Part of a small language model's weights.
Size: 10 layers, width 256, MLP 704 SwiGLU, 9.21M parameters.
Architecture: RMSNorm before each block, untied embeddings.
Training: a variant of Muon for these matrices, 457M tokens, 6966 steps.
MLP neurons of a small language model. Each row is named by its layer, matrix (gate and up: input weights; down: output weights) and neuron, and shows model dimensions 128-223. Each number is 128 + 32 x the weight over its row's rms, rounded and kept within 0 to 255. Numbers have three digits each. A neuron's up and down rows have the sign that makes its largest values positive.
After each neuron's rows, "fires on" lists the tokens most often at its 100 highest values on Wikipedia text that the model never trained on; "fires after" lists the tokens most often just before its 100 highest values on Wikipedia text that the model never trained on.

L5.gate468:066124115107132093152144110053149132150112155161094152103147093073198128119130109081110165163100130102176139099139095082104126093160139150105158110154096202154137064194124138110143140066072103162145144117122123155107123146120134140088070090161112114068134149126136113142188117120195128112
L5.up468:125132069206123124162115129096143167149159129120151149086147088132131111136163113060181148053151123168121143067158165147161077105069213159090139123194129115113095141119131143128125120104162147110091159109144124165116124164213128068153155107155116159116107154127115154164112107071077131107
L5.down468:085120156096110075167116146068127080124065116106141059108167134115170156149114132112079176138214128073160127127160111154112136130103130135153149152073097100122143178147137151089206086129042106139116169122131166129099182115100087152114139110119124088111152135078061166138119091121171175153
fires on: "i", "ar", "as", "on", "oma", "F"
fires after: "ipp", "CA", "ucle", "ic", "ah", "ag"

L4.gate1:148080066118102079186142113098160160182096114140100193153204116106079116116097122115164148118127155078114144096136111121109099104090146136144124149196109157131174181127133093120147121084041123082166059161088109184095136114114111141117108110150132106165105094093154121154100121140146130166
L4.up1:117127130083142134126184064111122113191052101134167208163138128092102115121130116122124057168139163128120171080154132163147101113114140158087107141129053124135134133114104174094135181059136126110126138132146194101140152121169128143184134121160107160159145129105093131110118147154161108153
L4.down1:137053100165147131143117076075132087131055112158125140121187160101098187119127037093099138072134123124127134113118138116133103103114169138138127178160150130141190081210137129127104144097081150106166153142105129193125141104149109114103072079086174066128127216110137113120132162098172114094
fires on: "i", "ipp", "iana", "oma", "@", "as"
fires after: "ipp", "iss", " Louis", "ah", " ", "all"

L2.gate465:137116126104124105085187178124148169119124122166140119140165062086182120110135106127127136115101176100123118149118155110089098146112152128207129119110082183140103103117130152162089146123180142127067110158093149163125160159118080120163110123075124169102109104076173157116094130083091074129
L2.up465:103142082135142159127134123092146127136148112145115158119119179116113131113094085162113118110105159135148104183054091136056142140159111223129124159104094132076164184087135157146166139136162183139154150135085156148108107117143135174135093119110101170138123104121165087163146150095097169125
L2.down465:123161131152117125140111143167074108166098155167148088081093138082024145125120133120176134137153140078153147134168134194141097097107127165112130131131149109152183164133130132148133140105136158183087166130129120088195103121176087094137144125103165163170116117143163106080124133093083123068
fires on: "l", "h", "t", "c", "b", "se"
fires after: "-", " \"", " ("

L4.gate637:160134132122172108113167169120125088183155133096159106106106163149146139055144093157109188141169113148082143141078078104131177187140132080111119119151131099099138134104115144102111107104091112048131156205143123138120123096114107083103120134159132052029137118129159158119172107169189171094
L4.up637:144090104132143139197131093141168114089149144169120139087103116136150137167097147137096123128115148185157095087078104145089163092095158157113108157117176108147093154154138128070085150103132151147153108171065097123152079156078174140148182091171108109116073067120143145101103094152074096157
L4.down637:154108120165156141145130098132138150140165092089127081093165098117177109053223109114105115140160110121123093129086167166103092120114134106080195075091192184189098140082131131101145142108186153147099085128134160165107091109081086135117166086185150117043092094097167150140132123104149171121
fires on: "-", "|"
fires after: "\n", "-"

L4.gate395:094161153122115123137170111130118158131159151089083122146119080105081142148161144093131139175127116128110072050135091079139097091126129102099156136140155088145110084174008154112117076113102142115141104143119164142123132123129163158115127085129154159151082158147111090105127160056095153162
L4.up395:156165140123101152121173125076135134147098151160040143106155171115160065125161126127094167145088097097127115115158064167103123155102137144085138124180162116137109122131063165188108122135067080044123159161148103125074120097144129147150064159139116144086114151142065119151057147094151140110
L4.down395:126121136090166148168092108053155106112114159124099182100112160103087122139063164149071123149111125103094151097088125130094163141099132172154113169113158122132123147140129096189062105069175123093157128212141153091081142190145171143101132143141167150172096139136145141182090123109126103128
fires on: ".", " ag", "ag", "g", "ens"
fires after: " I", " U", " s", " S"

L2.gate568:137191128201140158141089139155193120092134139150140124162099174140049123068141137136139069138128159104173136127118104149081188155118137164103119073098167145182106104146153102115100161129147079139065117079097119132149159139021133165065140148183143170088147109147142074148132117104082143150
L2.up568:192091124142159205151141165092163100152161145122080059081101104114099139140122052177088096094087134141114127138134168076107160149097100176114115171146067103128099095060204173109098183155162086112131078076088149154172118143110134127135069136150105161120100102125151119123101059168084168104
L2.down568:127131167115096130125146113223084135210114156093122125048107168105153152115054086153126070132137141157133146083131159091117180137137121115106151111133132109080126168139128186120140111091140083088102144113115113154160121157118057122091131150112067133101099059149144132136129131129156165090
fires on: "n", "N", "ral", "I", " II"
fires after: " (", "-", "ent", " \""

L4.gate337:080116073160201177140104094115111130082093169104157126040144124152190104124144149211141123156138099140120129131153207152146154162141162157156088090124149114115078166121108128166111091182171174158169165100084092134143098157165117137078117148157082076100147124150134142239126156123102143157
L4.up337:172133096184145140155152099055157090154094154098131138128117135091169112112087105148115108092153154078193114175111091160099167157104082142166139094119114160171121110088134134114157142134107192093118116144127134167147147143115162187112088039062095107172180112117162126110128124167118071205
L4.down337:173125095132100144141158145117102118123160108128095139177089092150142167176114137047133194120128138101169104098085104154092101171061152097166130134093094136132101102155150117139117154134221098142093122075121114154170121077157122137115151077083084151163145111109153179112153184086122143152
fires on: "-", ".", "de", "a", "te", "i"
fires after: " Al", " al", " d", " g"

L5.gate146:146094151164124135129125107063117148069130095170158104166143126118130097104090099147132146145134081161131122166132131107114133138102122158069102027144106163103163103146112102072042086184104065127170146183137142143121076146180103102073156073147142128114158147067174126148150076126146166150
L5.up146:210131109134104135122115058139119071166102144164165152063112146095148156173095118147143060087157134114108167111107108135144148129140088143079123133140151142136116122117143205121126188104055067146056096143155140081102116150122100136105118183174093124140125140139157178183171176084131160086
L5.down146:155100112146152104117103074122169090163114158135191105147091131103123107163089142174155126064120122189159121171139122163142132073122114153116121158062158116165139109172093160176147128094161142125066090147160095114177179171155128109117038181176159126142175108168137200138102151055126146061
fires on: "C", "\n", "th", "c"
fires after: "\n", " \"", " (", "-", " ret", "==="

L5.gate371:080176146143178081092155143103128086113156127139161127115152142141147141127115204151156135140118099126138094104117145096130109125128117098160095117084109158142152121117030118086174135116093090152122087178103149148204171043119102102180081098136104117131135107123100084093142125146124135108
L5.up371:163119109127156145106116139131137125197114092139114098085132117147144093104088127158146091197150111143109102122085166122170110186154096139152105108154087155196149107226117125152201082156157096089094076146118174104176129081195158139151126120131157162116093085096144180071141141123125085099
L5.down371:090113115168182106079128133207090101115100108160141101093166130110171106136106141158122144084188074123164151081082075075106092148126063147136109062117147186142169087167127083101177095083056122089112129150126142130184096075151114170138151120176096155139150087085105060090095158115166135071
fires on: " a", " an", "),"
fires after: ",", " was", " is", "),", " as"

L4.gate199:114166157135143128111106137122125168119139146146111166082175122154117128124172080093128115133145139163126115092090103165149106121181086094106088138117170147161146196145068140087180091103102211172122156141099108154159146077095095105165156128141091042103175144130125131119098156172112159119
L4.up199:135185106123153095109158100111115097135068163130089140098160144158106168118124129129098076099075103182096117103162084139084128112101137161144158143120116077112127107108127109148154150129147101150144165100156121148133080093117190137062163149137110109183125125122073099132097108108107167189
L4.down199:192140068129161121132108139124167141149126176140097144140121185101197155129093154147125205156137100146070091112165056123131092138117164153173181170112098133064128110120171129163126151107118080156132164074093140159109118089114155100082145095107172145174159123157069153159056150107153124147
fires on: "=", "-"
fires after: "\n"

L5.gate454:136199107111145132071149159107105111083056100184121106058130095119086144078157059063146181107082148120170113165107122114135179151102120166161114118147127176113144102158082064183121144072124104110103115213173090108094143092187063183142123156154095082131118097115172167110217185140095114142
L5.up454:116105151082134110085159171054149151111109129189115107071132094078112111124110075098155164091133109160145144119099068097124148200085140074123136172162129106175148097131096060130081135127143188097083115132092157083077088201143072168140123147111116137197111094107097147118123174125122133083
L5.down454:142104127087128099123148108083133055129108168069102082135104166172176158181141179167055126169185153146107129133116106145142107101132160135042166186098136140129135073107158178085128114194112170109108109081152082171098058129134131088105131147081140165110140106162120194135126111106148141103
fires on: "-", "1", "y", "c", "d", "r"
fires after: "-", "ole", "at", "–", " four", " th"

L4.gate174:090146106131121134196112086083150165101122142155157121097128187158108135100149136114116137129090068161141100123194170185073091172110138072072084125105167161117136132163086131084137160164123076070136060129097150088088174089122143088119103139085065106132091137119175123135171099118153101113
L4.up174:085102157148143139107096117114155158140112083135142119089148140190157108095143094139127132116139135124091095071095134163104160116099133120152124184181110086194155107146123096065097107163070135139211111166157083093127141160161118126169166135065186137129129166166114156100192133161125050147
L4.down174:120164188170098169101102128131140145145145127124134164138103123144137091058125136107085069109124096121154087148176185138104102121133207069052083116133167210114113139152087174144159165165099064084142103121179093097121173087146144137093146114093152142092163186098144160128127115175155126127
fires on: "\n", " and", " to", " or", "is"
fires after: " |", "|---|---|---|---|---|", "|---|---|", "|---|---|---|", " M"

L5.gate200:116095182144130044130113153168122129096164078123080160098131104185168085135109166159112180115151157118103091137137160098144163124171099138134108074090109128100151115184081078198141123125039147178097137125115142152099119109143134116169118146156117123085107132084148092149108170121114081089
L5.up200:103091123109113135143139144110168115158109085171165097116114148099181203109137172152107164146120128132134165146117158096108142179098074117174152152102107156128148091142086148075125187126182155083164154152094137082117138136154129076133088141135124121072073116158096135158102169131165108050
L5.down200:133173158117150112093111074140115142173143075125150133123157091116168130176108150125158177095140151130113158136128165131174139127137180187166139169136111151190097112113127155110160178149095134075150202142115121101190112111146089152083137121153124124100147084078105122221145140176199116134
fires on: " a", " first", " one", " part", " the"
fires after: " was", " the", " is", ",", " became"

L4.gate690:111183121161071124179099154113118165104165176114120139163125079198088125166072121141106162210102107107128050152117109145104114091149090152116121172145144132141120136089131127177134131121079114143129185119157123146172111179101166087096162092058101135099107098108072116146121189083161080186
L4.up690:118194177173177123134131087106144137202075127120116156111120180121150116089118064134058128140066140122142160156152113149081077096100150129143098138099162136139133179139180092114154107118125154185161150099133127149181136109116127135096177184126144197152114167176132123149161142152147052161
L4.down690:101169141094149052127112067139136135116114084128131088118180140084168128126088088150128180106140138114142113140117129167111129128151133130134113135061115154122158092158212138174123139128059105124059220147188096135130148118103150121098156124049113133156138136117165149146167114160168135149
fires on: "|", "-", "hen", " are", "as", "es"
fires after: "\n", "W", " there", " l"

L2.gate252:167106137128174160163063137146128130129144113106102187093122068161115081143130120123142124110138118196140154115214140129111156073121198144163146207113106152062175087119105186161184138129134147138128165139192064076157107128168078119092153111137071123120121112133092175129109149120103135166
L2.up252:146206109169132122181084101118115129167131140116153111124137165123128154163155096086147143162109182129150117115143124094094144115088137172198166168145097061152092149140155166121124132136110159113124074115144111159143129102145086129151133105117116155135134148139140126145109079126141133108
L2.down252:159150116102147125093111133166095172105136134152125142087174097142147079132103135185133083112093101140111090139123168196124186115155158145161128155118104089150166148160139148167148096114135069121099138137122109147151164086131145124143125088201169122108098161099093174167082149087115143186
fires on: "=", "n", "r", "orn", "old"
fires after: "\n", " c", "ater", "ry", " C"

L2.gate134:132157147123163119149147161135186137053095167173098141148129137130112145067105122150125140130151140103158145169164100178120129166141124131140168136121093142151173081157172119079086087133151169085095125087066147110122121172140092117137145141077088046139092130129135118117123135160053121150
L2.up134:111128181145143187105133171139047100167193183128174144107074118128093144130147160137104141134172095154129159142163123131149192135149147093112126100096110162146083131148133124074153138120134202092202114136183134141107143157079116151148093137085068105113167157110127074146169141095148110150
L2.down134:124102083138157129109113124159202119097108183169111124169121164154124097091120095121173129128066132081147147145154110195118125129028142127156168143103181128119069106123138110110094111144181088102107162131119125102097107167155020093120145139102126095166067159119175107132058151099115126111
fires on: ".", "al", "h", "er"
fires after: " 0", " D", " K", "K", " J", " G"

L2.gate213:100143098129127125070159099176142165160154166185181177121138167176097186101126122112121206086080112107101114096184104079140088106076149133105104140150091068124149099137065130158120152142059125116134153176147133116103167120112094105116091111132158081139108128160133110085042170123135187131
L2.up213:111140151087122100115140075195199074130097118120131138112144153100116116117120067109126133144151116099173142142105105139167089128094128147127123104212179098078076136137112077134127140128139161147157140148142156138120110136064139150096139172163184126189111178164130067047085117128155104118
L2.down213:108116114137138131104150122144077147126069155131106135066145071146142146128147151101154152175108094160161118109156116093107102060126120156076091090127175062125185171117091075148142145114150174173114159120167119137076159137105142145085114139203177111129143138140136119074070126177175109172
fires on: "199", "198", "197", "ev", "196", "art"
fires after: " (", "\n", "R", "Ch", "–", "aud"